MLP neurons of a small language model. Each row is named by its layer, matrix (gate and up: input weights) and neuron, and shows model dimensions 0-191. Each number is 500 + 50 x the weight over its row's rms, rounded and kept within 0 to 999. Numbers have three digits each. A neuron's up and down rows have the sign that makes its largest values positive.
Before each neuron's rows, "fires in" lists the words (lower case) most often at its 100 highest values on Wikipedia text that the model never trained on.

fires in: "a"
L3.gate301:539562456445522609484395572408506407510453461451467486445496611558382489538489472550551516505486429457419443504413518494419544554487407423529531519437506480453572542519519547415441502525437456542508482486474431586498480412431474405529564495507516516459520555503472511534466508578525500546580470485482438501473554436550474519525524487486511372511427596533545500548469460559529466536453495406497494477572436489479485524536529538431482473479545462627537515517544553522518411548462535469426422519519474451389611527518535405577430509551518463462465477522477504564498489585509472462
L3.up301:539465371482448621562363509518462540513490540496522454478459507504434466559545417553601471584544455542443522506462525468459543532485437364582474473444470433518505530457585471453485536502505464562584433568504399509468527475509503453573518455483461431479496514524486485443531494522499420423640513519533515493481506505675470558489551484624521470501547553460579546535500547493530496526559563500526506446564464415477520500553570585429527498502504474538448501443563501464527507544427519454519438463518420449454536514509491433590439485557513570531434547482511512496519510546536583447

fires in: "a", "the", "made", "an"
L7.gate443:555502497406427527517583451468540455507599595449481547499491520545549483516427453528531398438473490523600560514464448523627492483604447492472414571490482486555467572501489515549434563496507486577575571527482473527579456511601533508450528558445533563466411432522474435496452516498472426455485481560470584508474413442582409525523545507557484555529476556541564413462568484519425537494545479565503534515489578480483572471534447474571548510460496450426541427431476563438459529407509525504493467557585493543438519418467532548430501441566421466437525512489469490422544440449518528533
L7.up443:498538450466478488485565500505532528475542529463450555461559514638587501517421478470529528484414457453516525492448358494476573499534483521490492475497443454572460494474545436521480555466490468529440539450569467549465386425600456493465469468429504560577473397591469480509475397447499548479436482526480527546423450424536380463412466537616468576524516539529492509458506487544422482574513466462491523463563497526512509516524385539576530471464489512384532443444403545516499583496484512469475497535537505508561544443603490489568478437407482511410410469553464440419518456494561500512

fires in: "was", "be", "were", "are", "been", "being"
L7.gate344:477497522544438429508504513544493492537568558490400535483508539523540420516496450501473581557508487545482565445526533554429530495498428531519526495491456510517608516501536462442475533614531466484467495446522525468522561507497599474401482524547554596420489568542561530467459488457471483500573450501427554641518387486509531537577563506519480425533595550476500443608513446527560474406531526601600534482535461444405433457601513489536540462484450422472473540406525612453495536434528484540492511413481518506422484541500615447492485460491528468470499427548533487503402499581465493578
L7.up344:510456549476515458481496440540514463449519466535479546502524542537459485499547510535531518498483561518456608520460585519451559459518472500538465581522413464479557479573531513438449532537532458529576507444511532441561555490492728502482457472551534523517484565535467413515458487445538488518541485513575468595510489553480465623500592533578435498617555578489522562488477558432580505483569541608513467444605424460446503411547479508430558433525447448508489442479497581450488502511483533491521519494532618534460570590523488448568474463435484487501544500593520481581438481534421470559

fires in: "american", "african", "german", "japanese", "european"
L17.gate26:518513506454524524431569615541509479527504536449512487509439585542501471507460535449471475634498578460539462519395496490437512517513482499595515433438462538403558546529575539572572519517447474492506555574454530576499461447535414518548568531464478513493601564500544516392534467460444499582480494584510428556537579499443557537507491528505565516507585517435600436499516505505516534505508499547465485461492500496494514465512386491523568530504505445651528628595516451494531525463466546498417574440499594463465481445477366496542450572536532429419531481512486538461425549536517546515
L17.up26:551486531435400490489522467523547518430413546497469431508500478531523511464456443503492466493593564524551491543577450492583524422414524586568671522484445469509642538466533491494453473470382393526582494456536530527469501426506501628545469522558461509495441433558481435518569396461445426518451474522440449459528493555509509528513442488552416485499436480501540430479495465438503501510537484498471555475416501407546502476496552524465495579481485532602461584482445530493483470498501573479518471447464474445544475539460482443430613525591481469539449535571523601510508479515571469420

fires in: "the", "a", "appointed"
L22.gate501:514535513516547527486471501529512482557468603595488451437538556560444456501462553391533645484507488430528436523537487544588487558476508469501519503483524436489517500433473551494489453528455582515548437415485529510574455500430536421621547492521543531490582480491491415538654508537497532525472489531508493506423416499543508535555490499554448553467512406465534536435512434532460572554527436453552467557494456498509559427465509448573452557392512492581443478495481422460430545399464456569522358501543491537481563580486467481461501508424484491500437505423603534571506500550492470408
L22.up501:491445525479439514523528519491469452523545568413549573517599548520405540478432550495635486465541467561516529489425441563583455464541498486546491485496606466539481476533509455533469525489476554504462408515496541528510491483509452532496480497536457459472413483460521395537612377584414500521546472509514522516517430463524567522517530519490471435404475529518530385537494551441513512540546547587597442537352544482464514518515471458519474513475541552518456523534459456404424435447572506519518369522466594533518463584548522501513437526447493533635528388479463501451457518513568495461

fires in: "the", "near", "in"
L16.gate238:453503500465429437442444516428463431435509527481506482515615524543460444500513509416550550466547387472580431580469410512565485529500550418534508487503556501577485516459531533499540564560414446489470386530448561449453477502388524507521477423558507497448495486455576532562443548506525516458525440513429491531549501535552498552575531456492515499591479544542550480470546497502491521483462471462549404507576518619570490483420495431502487429482446461489565426405579485400442508411472450565479528489567577590472468608496466537495499545524606534484407423406503491489523514514525553470
L16.up238:474565412420415496551507460483488504504440572561473612495486524489558428427625651532527571420467491529422490538594493526510463492433498428503454566514521399531438466457484526514491434475436529487489481516523505447537524541426573538458489581505458532452456472510555347442573577453394485525511439503509533451485538538515569445518476578566505575487593496587488481460400472440507525477483461536535483427436503575432530503453465471483561490474495484516475514547535466443525535527426559453511389512405485476569508450515501515379520548440485516518481498559561519438472545468557521482

fires in: "has", "had", "have", "are", "can"
L8.gate161:502491529471595576572505468472557410441468503471478565420509479537537511505513392472571431444472456462480496591480489532569572511511444499506448496378473548562503578507561500539570453496554452574476452544529565424488462527493518468520499477530507411472566436483555608545453337466477527538593522489484459481468490441502535564522507542553479480571387510569576441515479436483497502514575501421475473552504466554428519507508543555534516402532522456490482507593516468595478533529476614498414462425491451521449579481525449570491535613493530450513462525553550538490424467409422497553
L8.up161:532542442466541492509392495499477415396524559492440444486510566536558492539500536579420478395503551477468515555486535453401491516477543531574446494615554527540504553489414473532511496450434493552547589495512429457488536457464546531524556530506497409547574533473562585540455453475425453484561458511485491358528470447482584511530468507511621514580511513531473476475510490435591599503534455549450515432558533461539563505604522548500515561535426451403527554526529552421423489484547445566545474443448539517481527572543433356554468543476507452509522445490496473518441422540478505515

fires in: "a", "during", "through", "when", "to", "the"
L18.gate116:475466498490500557479497554326456406555532576443490521522537529553406470537433493480519579493540493569467465568580466444554517515585451503508510493562503483516519507517501527523420580544497429440505444543564462504512531579540562502476601504534635626505458514580543465538507443456443521482509463520449518483617567499456505508547489584498446557487463551539626491615518503508457511466556468595452534453448426570499516490497558485553484446427508500443490480507529470508564546541586546475472554442477455508487454580493460476544584507434388435500496555540562524522472471469573503607
L18.up116:484552439414406514537491513487547442508508490553549471444409454550486429441500533496552572479551558417556445412568523406452469501535522532561507457483479527435526573606434508531510456552427564518571395463420486463432418431560456412440514505469513502441538444519454520433537445539462548569522519505557449498451461528541573472472478493580498524520427501541448500503477527553549420507509614496524520489616487504566488528577515588493500487485418488524548410633563547531522519465399472493468503355490513528469469475526544456497539495485541515450498471390483491401569506556519451498

fires in: "been", "became", "become", "had", "contains", "are"
L5.gate45:519482505472526479605418436553490396406469563468401519538526498574543538493452480497535559551398561553560550602552503437590549470539418528458525558489581492493506549485514464507429572509424398516477503428475497441404516450490534583400493484442515508461471444574534555550527441526514469531474480442464472440495429415567477532518451550492506579517550498495555448489523471426510516463553505552498416518522474496451471521539616492596504466610564457501498509342501474560590542516489512611522515503542517526442467431439462512465431560551530485512500564505541483523450434569548523491
L5.up45:562480557458396503556498500533531507408437493563500471517510444523622488549564424490497520432484491546395479577480528548538618455517455524516525560530584426502460521614486472500440488456464469490463500500453537437447452529461555536442479489399518510572548408551611533591509537487545490567479557492575416492480448571449569547446586556529514446606549513552552497497494526418528512612514524563540565445502562513421551525491421492504483461505511478522478443547474480527531474540541410468516552413458552582492493529505387449418543501452532427527519506540526525530453392574540498490

fires in: "jean", "james", "pierre", "steve", "robert", "mike"
L6.gate48:527447501497453471521452496548532420516522496495510605468481468475495497428525495510439589600483532456487473367426542438533525463493532487539508458441499521539503497492474502506545532453443599508541494472534556507565559499504489471488430495601558504513502387468526421517489456504371423496555533426415448553532452425409435548481495526541502518510385400565496547514539518535547459485566511491417479534475454507441484405399544562448534403513624462476588468427490583423478499590488563552442498596557473484418479522464574492445434442516542570531544546506520460503440557467565528513
L6.up48:442450495465396547562439500580523495538499535529493535483434396539508547454594457491442550532455616516518476431478557405536437501476579547467499511550525508541505500536437507457587587454484603490543444493501499533527517516507496506554507531527519481579474458429505468471558535569449433506485635473484460529538504482407341540503499607545555490508424404530498502506514523556458492447459468475498553548420439499394556460464473506515458537408558479485558479450447520514484455554485580504430487467458434521497482490450636556471449379475453503539494585579523503526416582522523481451

fires in: "the", "by", "a", "new"
L4.gate2:561473494434497423423557376397635463508510505510457522503494504569531543549390477479495552464461431492555513593471457588431578477378489492476469477547517390496472443448464583485512532475484417427505463513553487493437482500514509424450526566470561497469523447445569432460506459465399417508491438572394497519517514491524544478607526556542514510561415520475506491498480413420539470559492493525525435517407424526424527505413615521505547538498468423404504464492524492478604538477498484370504538466541465461488457537548535497495503499508440504489535546532603491508569492507487515468
L4.up2:575459536488512375469505429468616473444480511451507526418532563598513508651392494466497627455459490602479468485503527519447420488517482553427580522514545541492511466515489481592516420467497503420462531526546460479439436535527598526470441520499566498480427531518573399501523504514436510453494499571533370518443554522577493491539493448484486483516494514456459512469468462480582424554434411489485451570427467564513568453488456500524476494426566489554528449535547398520512507475486446500495462477490520459525458598591503544472576473467404492493473505473527501552624408554486523465

fires in: "with", "by", "a", "of", "toward", "on"
L10.gate425:553422558562459517450414473453504597497496515534508484442612570521489424445426457515511509429507493462536543583571509432552543521501545538449474488555546461507534489417440455577449412443489476513456581498589402546436446483552602525508508498533485494435515475479427502455400500457454561521553500497442417469459481513508570545441532514514435529516478615491525457468486528554528560428453514511458443535473437482463592489594499479468538500465492544512498609483462587357438548463552520577468583541431496436476481531477527506543563421537465426485499450408459449504541451492432464397
L10.up425:493479537437537600537540506384546518536436392552564470635567469613546535561534527509535435580499575549443539498501391483529524424361537555489506475438447456565419475583533483476543496473484489491558521513519527475528551501577471448462551506427503479529544481470472573488487486512561436543422522417565430553464527470540513468422521557412494549593574510546559488460561459522495485528477354461546493545486536534465423479555562440431425525489517510549547464502518489538522552533520448424436462456532589565480501471549485530476461419481440474489500503535511481587534458497585563461

fires in: "an", "a", "that", "every", "the", "any"
L15.gate115:486516451436552506552482446433542474648537501468478529454450460576434477416439541446474488518494436508496462540538451461520539524480420347517490475446500457515455590447465482432507559529555471445519461468532594402475505508555481581538557535413476465487512439479515510520521517470455416570559538510477543572504514564538558516466519521563591512505439502542503438430469486483451477505545509494528480536505465558486593388419549469633518538436358498451504433482519467456458557577538541492526558512518570463476551490554565528520511500525432414371529549398571490521497560540521462579
L15.up115:586512503560523547566538504511495465463478474498524441367501478437462549465398550532544617494465518506454487552428504480494454434532530557430559480531515598505462578485530522485454475515454379490421476504532473534500464544506465507448537508475478498443480555494551552504517502526482505481512539535519517479498600402506567522533485582443540513605529574487502512477483454537523524560465466450551477523489501558475506474504453422528540436424420476535465557465538490416465509456358497543445502585488427589565421439557411515567389535440483532546476568372597470372439460486495556588

fires in: "the"
L11.gate495:529565487454514525539501458443439450520468585468520546480419529571454587551420523464503550425501465571508518607463506371444447522481454479467396441528581469482504485467502445417509529508510468468483537510495383667526562497644517490528513517565568511547476479457542550554515431477603504516427504547474471495456510507605543475470551528510475602511570522534555472509529382485447586446578475514440475507495421473443481561479513495467547552550493545379398570524505525494530445574453608581486407507521530469476519518478539502507475495488427517514580464484500525518453536450533502496
L11.up495:406429556525482405458512488472501446527513472497541484447475527451537553463396534514453482493464467477579505605476510456455449576463496559421420443436511477526577540491482476415536481443425456464414520454540508567453451443504533541494505501458459497536465489445582487536458507468520480470421569615532583553517477522565527450588452534423503603448614553511483494577465482535440476532510508378529524568467448496410447501460543537515506481493435490351486522469476521475462488460592497499564489545461498402517450475584577528476556437487386490368514601480543473538526533468485498458

fires in: "the"
L4.gate3:530430567477484423436650474416569509489606547535522627505538514501537464493529467453455431455544511468494462502552526531554466543430536490467543469530571343533467432490522427520440481483469531422425568513486495582527505467558578512497527389415545598459450469494415502518538568524452491524509446512462578501490417476589487374539542556502499541482592560425476498534511481440517507579514437431550528549462508521450468464471486499564512515472505537411418511399541418508453481488482445492517466501483562538472492441557507554471473548418481496433541488527528514486524398531595451536
L4.up3:541489550519504491411540497457510466515531527552500542484539582534484449474532515507476460470508449442509475517477395553547501545481542574460461567470565415612422510361505461548490561506480499530541580553575483567500481502499470534491560391372513526559477437468455467479445532487454525511533569543480521519478459423581450457601536563505546576500528529434477458526465462340498534578596436429540528564400478476404466484471514506587554461519545529415419515390495510575506429540514521445527454536462458483465518516469507547548540527504503475438609504581556481476483392514528438514

fires in: "on", "september", "october", "november", "june", "released"
L15.gate481:502622526448455560438581468433470520433570504476596542465546502497590577572479454461525483474476519462423501475466358527582483514567518489490498412477523507479483549481471440465439471602466503497509564507511551468523467553387497504435434555456509531452474487399537435437472498537551484509449493525470584541468447527552568392496476504492459485493453521460572454411502421487505513488516511451478574557435566455517483462473464539454426587605480433518473531512487427584520548479492479504488523536429536535485488410446471528588414486620532404542437571390500465539463589473531476458
L15.up481:425497499392477511470531550428525498463427486463605430512455442376594570554474533594521530463468521519414472515494453490480375557450508497534553460490472441584479590456505476473568445459527544476477446595519428568526506538570496542556482501473474537549452483532545496457574501481442476556500557596540532547476534503516582613507515590574478495397496498504490514433580559546489459445534489502522517484504522514511527502511444435519455561440496596382483535481410493428476499463616508481512412507515510474580446632494549475465419476559553531496514436569444462495522406499485548489

fires in: "of", "when", "on", "the", "after", "following"
L16.gate475:515405482419530567420465489546464499489468542559511556433447404521544511617481521472513541456580538553473502569509511467558543430526485484467440456472464452491560453533463530495547533497572532453513410533469512578441507471501450484422540630443477548505569524456566455550490525565477456488567559498550478518479440536670475389521469635451482469503531503509544525550493524484435558514541424546505475568498506492446410468448496552455473525489581447477483450471518388473531595559484487530539626469436544441567452491571556504473545517471510454522518464462480462364556493521570480568
L16.up475:432591465441472517459503576440524493579509596513531551495524498454446525524462574437486588484477488503492500504492435458438439518513568614506468449540445461513532458492498467452476424505530505504561483494519475551515460459569514539509461529484530471510538501440435508580420542433507565550360521559526541505434577528531491515504526543446421551434487481442570494551481407486412486515431444423521419598559446427530536490537503577483516493495489441510465526495501392497541466566463493384492476450510535428416458481626498432471505486566562537538631524579441552619430532481591491556

fires in: "john", "james", "steve", "mike", "jonathan", "batting"
L5.gate76:564488428446546444497434439454477410598612543486591542507458470509583436536476519511459474495486417464545484495492460415576512447511499469512542457543592505522545619553440509477476484490458587368462501481543415511531478545556434582458380462606430506422538468508545540582480515467539419504542446548550537522536496446433409586503468575614608537461488516472513535540481534417505435454449577467475501524500465601585515495510485501486539446547503587457575504506422520446527531507465512524428478431506476501447500447447494532437446513529562487474472520534460524511528480498550570562
L5.up76:567483438424543450521477497470496417561572514545526497491412416553479479482438522556507518477593462495571434501564536449521466363581540493482544473559555453515569585546428479425487560571457592459519431507548456548627527500551443528476421462598439574436411427528519480529455485514574413440557468563604464531508504478477470557569439519527592475451510555488475571546438560388495481487484561426478488575539551564500517433442465522481585466583457550485505473509423516465498576493489520442521459410508474493443482502428566513537441542512546480477470539467473520505514542501544542549

fires in: "of", "for", "the", "in", "alouettes", "collected"
L15.gate81:453413550577497437502502563469399444449424483473470557565475457536437508532491582573451485591492470564519542503486534507538518419497563544549547523482492547502542520462561502451502358464500401533508618543670546624494505516502513518544514510548554545488452587516438511501561623537483611482587443517505444477557492526519555518521431512437509544535582401440553546483480455470427481496537427557535477460508590552458511436523482451544432508556465441461396582562529504568536472447480478501546503475515451496526462537559496508498533513537517474529586504514452592504515522540555503431
L15.up81:469443418507507564471475523501460448477440554511519532482536415470459501479480517467462587540578572616538576522566525433469530478468557501520497494470481429653491539435545509553495458465495515529485470515615585531531460488497457440496500454520489540413485514598532537523530511396487557466576426458512520526482486551579508507554379487489490463532533509515460494533523386541427471403523489555453462457393521522583591530524559508510520562424468483401567515566579442547512554381541570487537627522496566479493448584453522482573522465483525441573468504493429526496592469533512563510

fires in: "the", "36p", "ning", "45p", "35", "know"
L12.gate246:477498538390485403489455502554454445414436465485461521582416475480503456438532521429614475503516444446584470493551485494502477480492522529505416469497398429517513499440602479474537620514422511527515436535487502457419445512422592524522437434489590488445440541469491493492508445537463570503496477503451536479568442517509530560394574528514553464496522607528606421541412586467495520500449455478536571550528561571527540558472561417498517551507456474475403522535498622455477425500523509498518485590390582413466543553485591465538507498523527476444523455528459522508465447489486550503
L12.up246:552460472462469522499479406514446461518440435505472495480561476491525519516541490537479513513658465477466471520518494517565471511508544487544454663571465463552561448563506584473452666461528496483427434516487544440466426468492477524424468427439490581463554547506525505492496511452492558523591486545491384451521597542428455540476492454430518511578433460603538480438464495427544532460405553466439474612451487487564544537484531398467552459417546555424410487604487445461452514489510452488545458513427532536558501501524516511499458527417423539475448465542440486453542489458508479534

fires in: "district", "army", "opposition", "party", "corps"
L2.gate371:525495515507505508558574484451506475497545592531438513467471543479498435469463428504496492621509454526501362541527499421489565503506479561483440497444559524521471451478554479488499569514541378577480482526493519457525493488557584458480476508490574438482581474390425616494480455461440583435473551413482597374504378473533568421441484527510472488492544491567485466513518511577456503477475531481622546431480529493447551561549508479535514585518453517381534590508516516510546445541547550533507495505499462509515477493447578449445493411568455639435500477493546546528497620514455500452
L2.up371:415542451568537431571590554516496540494523540537459466424427575416508469458446462510477481535522494628461405465484530450449457568579474553494431551461476416559485419524456548477485538468520506599476489472420509493529536572577565451603474514525526462395541479493474610528377551464508573460509438427494541492441455413547539482395491550460469456532492503513466482456539472619522505521470565524520503483516492486469467492594480577449520596521441538479581564511486564484516507508509560433477490558521538502555430503491597478417509501565493530406486445523476513510566637516524532492

fires in: "the", "a", "joined", "difficult", "uses", "in"
L2.gate315:479517498486492486435499410502598495498527597496555459527431410552510568450442407466480489485458495469463458540393548469561551599538519455464507428529474461451477373464449428559472481460494588507495603491471435507467496468485551508400470585530382522461473516549506575489487468450533532528521339454462486441459561423560553367581528533480512504517528444526516543526420492537465640444553479498457512554466574472483521542466429442379578529456475508449541486537411508457461501474469481407466492576547500523539544453549565466513471521448525514492579496469539493473517517545542481498
L2.up315:397465498472471510448474431458520562477544522509533509516401431536505612480439425444474575418465503506500446532471556482535528592503521463482495459559459460472426393498434441529462494470522560532470654485508409548460526412509558489430459544506438565491459471556485578475498515465570495512516374482485500447443598469584562396587520564522485521523536503452515555461451452528473601431519499509401519518480569446541497504466446437386552480449412465466502498556447459500461557462495462380459527617535510559557465512585556494534529537431537500520502484479493512536525541495563480440

fires in: "robert", "john", "paul", "george", "albert", "charles"
L9.gate344:442439418465496527484488459590504518481470444508537616494551510449461516496619467491528516477480575478412420462478446491500519495473489460506536461534568501499528577491632519504542511578467553515533549521534557520514478471466537424478482435535468472527509449534568439569478456494445431456523500523432549520556525457494424437601498570461529496539506465547439551476519550520579446473539410406532421526532523437506597436462497458513488673529449483604480509471456523387472544502470482473420463581452459471409502575467518416490521577501495545413511560425455417580574486435473537434
L9.up344:416459550453421488534581337526471554573509421522489580477515478471532506544615474525564467526421554525490522497429549475500490462395565440448482518563634564476508484570493477501538488488412567493544537546496541500584479478483488502499456483553493524498531483470599497492515545546418380422495541532440535491534523430514433512518507446467530575524507414566440450555522525483496464389522441467567447517520438578513591457489497464494484592499462452469504524532499573421536506482443497448498532511485564479546532530475512513513512539433434566537519492560550320536616476455554532540

fires in: "a", "is", "its", "an", "the", "in"
L20.gate323:482452485537516528442475460491396506449621502493453512517468534514428378565449559435495524538450512428469557522539410433490544468448565471468531415448452530532485481573517499575523446469446401519523600485547576634484457525497573494526515576413441573504538486491472456553444477501516563441469535450559541495519449518523531563495441436475476512583521432571514511507493513565619497478492432510550504453486523384488442478504468459467533449637467507463503525559534550563526577515458611458465518514440503451512455569591494521501533563487551529446463483423530583512601505499437549590
L20.up323:514528556451501434456563541407543472464477492492561491521546564542527463514452459442539595492440536503414527570510480536445445467518516441509476513521479394476505577526427615474480520458575538418409595478574517477595545538550542588436506419489406577502560427466450545490628513393540479481550525519447469463480477527478500533553441566453505403563576493530462548515548400551519449488535426574514566525519560498533525477525412524469486512435498465540496456523538441399554530509498534600493486408526511507513577567500444515478502532526534538556503581456490524503556507561533363550

fires in: "the", "following", "as", "despite", "to", "while"
L18.gate40:445473465527505564367442439481559461461345528482508472512559497486464491494461498535439495510501574497448447597580512496432552513527580521440526453474435439511513498438548446519515475503501480492489570562521515614463504428517468520529566542470537499515513540568549438573487533486462485548544550515508439568406491553539546392540518484496567524506637514565529566559444492494451528473482429452534395481577565474469596409501577424422495453504383480455517359486534489475477503541551526563456566531566529490504441456480485561465506452497555553449457583464474450516514511507522483626
L18.up40:531373452493540488470478443488525504501518465593488530450550481551469456442523519584462483536442472558498425523632574448453448514532510529468516444430506428475492469490470414394585496478494533526528491491500543574506482464452386461501420523477420436481534493595479457541449456553431489540448582500588466508451489467545554477562427506529448477515585497599591458519556506413453529546533471504509439531428463552535455474528540521578423456468455505454451428583441434437475541531443421479585588554489517522578486495611514510537377564435515501479470450515528516624493478490491472538

fires in: "for", "of", "on", "in", "the", "studied"
L15.gate423:520527551527499492438467557476484414438467590514593465637463521590470531545473501436514530563544436452485518534596506510486470419441549545478445483550443355532489617475410478525527377446510518564591549482582453494530482423587469497485568544414519549461525550456498475570451623446534540512485677452499523519441459471518548578560475475511534495600478505534568540545471504547554511464524502591549472452516464515401473523495534447524505516536506474517523525472544498513558436481488575428536506474413518565479495528424473453517508518494513487531478576471456503468541497559561560443
L15.up423:525586508476429567503487557481475357405499527525547482559495585571488489519596514386569560614590459533463532440463479493550492539472488496511522510542497485508497566496534511501554557547422527507478451513535488504465583553566484460466614537459528604494481577503460469521539457543486554539546466425497533479526527542539508488428453425468533518562512530483537418508547386480496475405551477399477471557437472422467521497521630521469402559502508451428518566487516524524582512491459628477546466396478419529506565449523485441372423484476445499484487552558512520431526441489498498528

fires in: "german", "american", "spanish", "1958", "english"
L6.gate270:502578588432476471529502546534485449540514560534546512475546550524498427569484518504452574448442588567565492442519569535484517472555526408507577526552558421533433542519510518474547520477433414541497465525499482610510418540482414491476540429494530470518462510486422457428497423603509509490545441524572399564408483526590592458458615488543506546442544619504511522511493426445475616559477537625508466493528476555574536508480488443428457529458509431556551558499516455535475470489457514542488468520493450508547515419498558540512530603488495493511533523589504569549417477517377512445
L6.up270:507459470385521486568537496525473557525397519577446431435521554510634609539436486512448536477462570508386510513569525486427484490548509555492459563514539541543525475569525499418524442453545490518444481571449491543461517518414515582529452519535517593493466543463501482481469447423495445488474484531481514548492611597443451549562510509465518474489449442458458437502485521455477522540508540473477565494547365471454542507509496538519529516451422561506423549499420483571434457370503541461557547523519486635521539548564488553609477494551481544642465441532469500529537451579469528447

fires in: "is", "very", "continued", "active", "last", "1991"
L5.gate169:482475446554572461493479518403583408491469498558511464565512473486497589520525501489441496456398530405499546419487600523599480483552540444483466529478534493468422558450500460474441470490530546512571506471536426439511542489442558510505409475524382472477521480453538506509481435436471470526451500435515478535466478458395514420493455423501469410519436394500520633460536463520555526426536522505368527494510581520524524569540388416557494519446524460521375432541450446515491482538591538507522497547468564510485532495515494527447519471582451533508470569544420396468411446477502467572
L5.up169:478466407559493518479550467400605500471489534523431505568462453437471538516535454561491528457400524475432487463501552477506540482593480412462466523465489513457428566395475529432459493466519531515557408523539466503500566525490594528439516483520399488448487510540408481543411456452564440520457505534557505541493562565374481424483410510500510442570399447548510560475489398501529447487437548490462454424531574517567550538499510422544570614342506478522463442519503513558540512541518524493585503483505593509519512506492460474475512410528456493578448541505468386525520518541464464575

fires in: "state", "david", "colorado", "andrew", "johnson"
L3.gate62:548476540462503471446471524460459551472532554622498514555488570473494495534449587607517537510477513485456562466536522529425544520490597545529458456475541399534542509509591469579429517513535561515578508435530513514529491458616433487466532519607497525393516462488625576434484475528422511403551478418512497484481458527488559465510470554390498520384472474498438507501487516538531415542548503546496575452548538496510497458508505420527431498436464446530568470463435494428593529531537441546429469465486461594507521511539437457528552463468480477440498566445630505512606566526412540423
L3.up62:558485484386460554517508571520536537499511438460466517434557545504526452477470437600420561446431505460399530480560553484500493505476508496495419512545535564600412495541483493455447516440512544514533535445402646487463520528500471500453512591459433525502414543523492510493420516542570447475480430499577522530485518503431429548511490518527458461568529508550402491538526509536575509550449528539521542588533558533462480485457536506499586443423458446444545509450459513469480552404554412536481542459376457487526456641551422520601515482484510472551563571550552505440526609554533543445

fires in: "while", "example", "time", "already", "initially", "if"
L3.gate501:499458463497565525519434532451445566533485456549522425407521474518483547519478490431522532448455512443466477485491471577539433487439494479500384502464572527513408644507472478380471476458454632425619486482479541519387489553544524493497546603468483596406507563469488557533421465550483513551461416500563546541547574497554472510554472516565524492453489549523491546536468454491423620561463491484519568476578476479500536503598510544535420471537430525499444501490538545541461526432546464413404472498533525507469515549501428472542471557540507487435529459536498477496423498452566619587
L3.up501:452496579445516521505422453497529462463479431454488437465469493495447521505544492534454585402495493507471474504518527418487533501480480482534501501511406514512473568544481512436437478476426491503447472484466499469597493568565575551490389440479494554602435637562422521478479450459571442531485455476515486631502516484567524493506551545554439396601610480608524546547545638523474493517435493440484587466459531565571406456546533563449457574465465550512461464527512407504491551542573471456580493421495472534445480510482481549470511541416397507459506503501461603555555497447500517538

fires in: "army", "become", "even", "forces", "corps", "appointed"
L7.gate287:401571445519476536475453475535445457476459578538538457523559526471544495426509508468394490572507492512529451530504412523584477468531486551547510435512560428456544438562479500517476551408515422485444474520446449522485532485584440581495502503522452534503528516544506553483494375412532461534518485466512507529465517496606538554473614542461530474526553511474519503511507569540399473507500498438538489486588494437385438541577529517446555575509523444459462494476509489574553478423529560615485568538473477503507550555460481508398438367466444528576444478610452595471361437499513501570
L7.up287:483446510433549387564544494547578490475466452498547509499430509522533473523552531490478410526618523467439515471446521488371412555547589517519534483570497476512361426537460488368507488450529495585494519482544505495557493478538520525515455553509415515547550534573473538532501518441428484439470468478526476560497454447543535511424537413545500427548535401453450552517616567504550407457453543547440573461574441545604461431508483578500525569465395566461475430434458542483451539474557563445556565535526535516506483518513547528543554510564537534494481513540529505479542514425536569425

fires in: "on", "june", "october", "august"
L22.gate28:486553478450450619427496553484394499473567501553465573420497530426480512515585434607514538474522471444504363401428512474563482506505540474526561477552437490537540509446648445536572484474494542469508534535466564476574495507540501404493491474526477633472544467508558473507500472503523529518500449530549530459522466500600505474418500457526516477517464564504559521536480557524459489498571412429537522466489562530545523539532553480520448443426480501401451565489434484503530507447650398453480487504561469373494538443501487487448475452523434411542507462468455493478499553562373540508
L22.up28:561522496446436506416516443455464509426492586644440498521403437411429506556519473463429541446512481506529481526541451564534537410550556448493588518534475541549541488560547394442512490483456523484513481509533475548538514449451587461495579514432474477433504442563557506456526501468421465449534521459421502528571410542617498476487456505596576483491510535480559555513466462532547502522520417399524426472420520542517558537525530491539426516458392493478423597538446465442533597382508536505556383467457538493503476592456494464441518517561474478544529462422492463476436531511479538488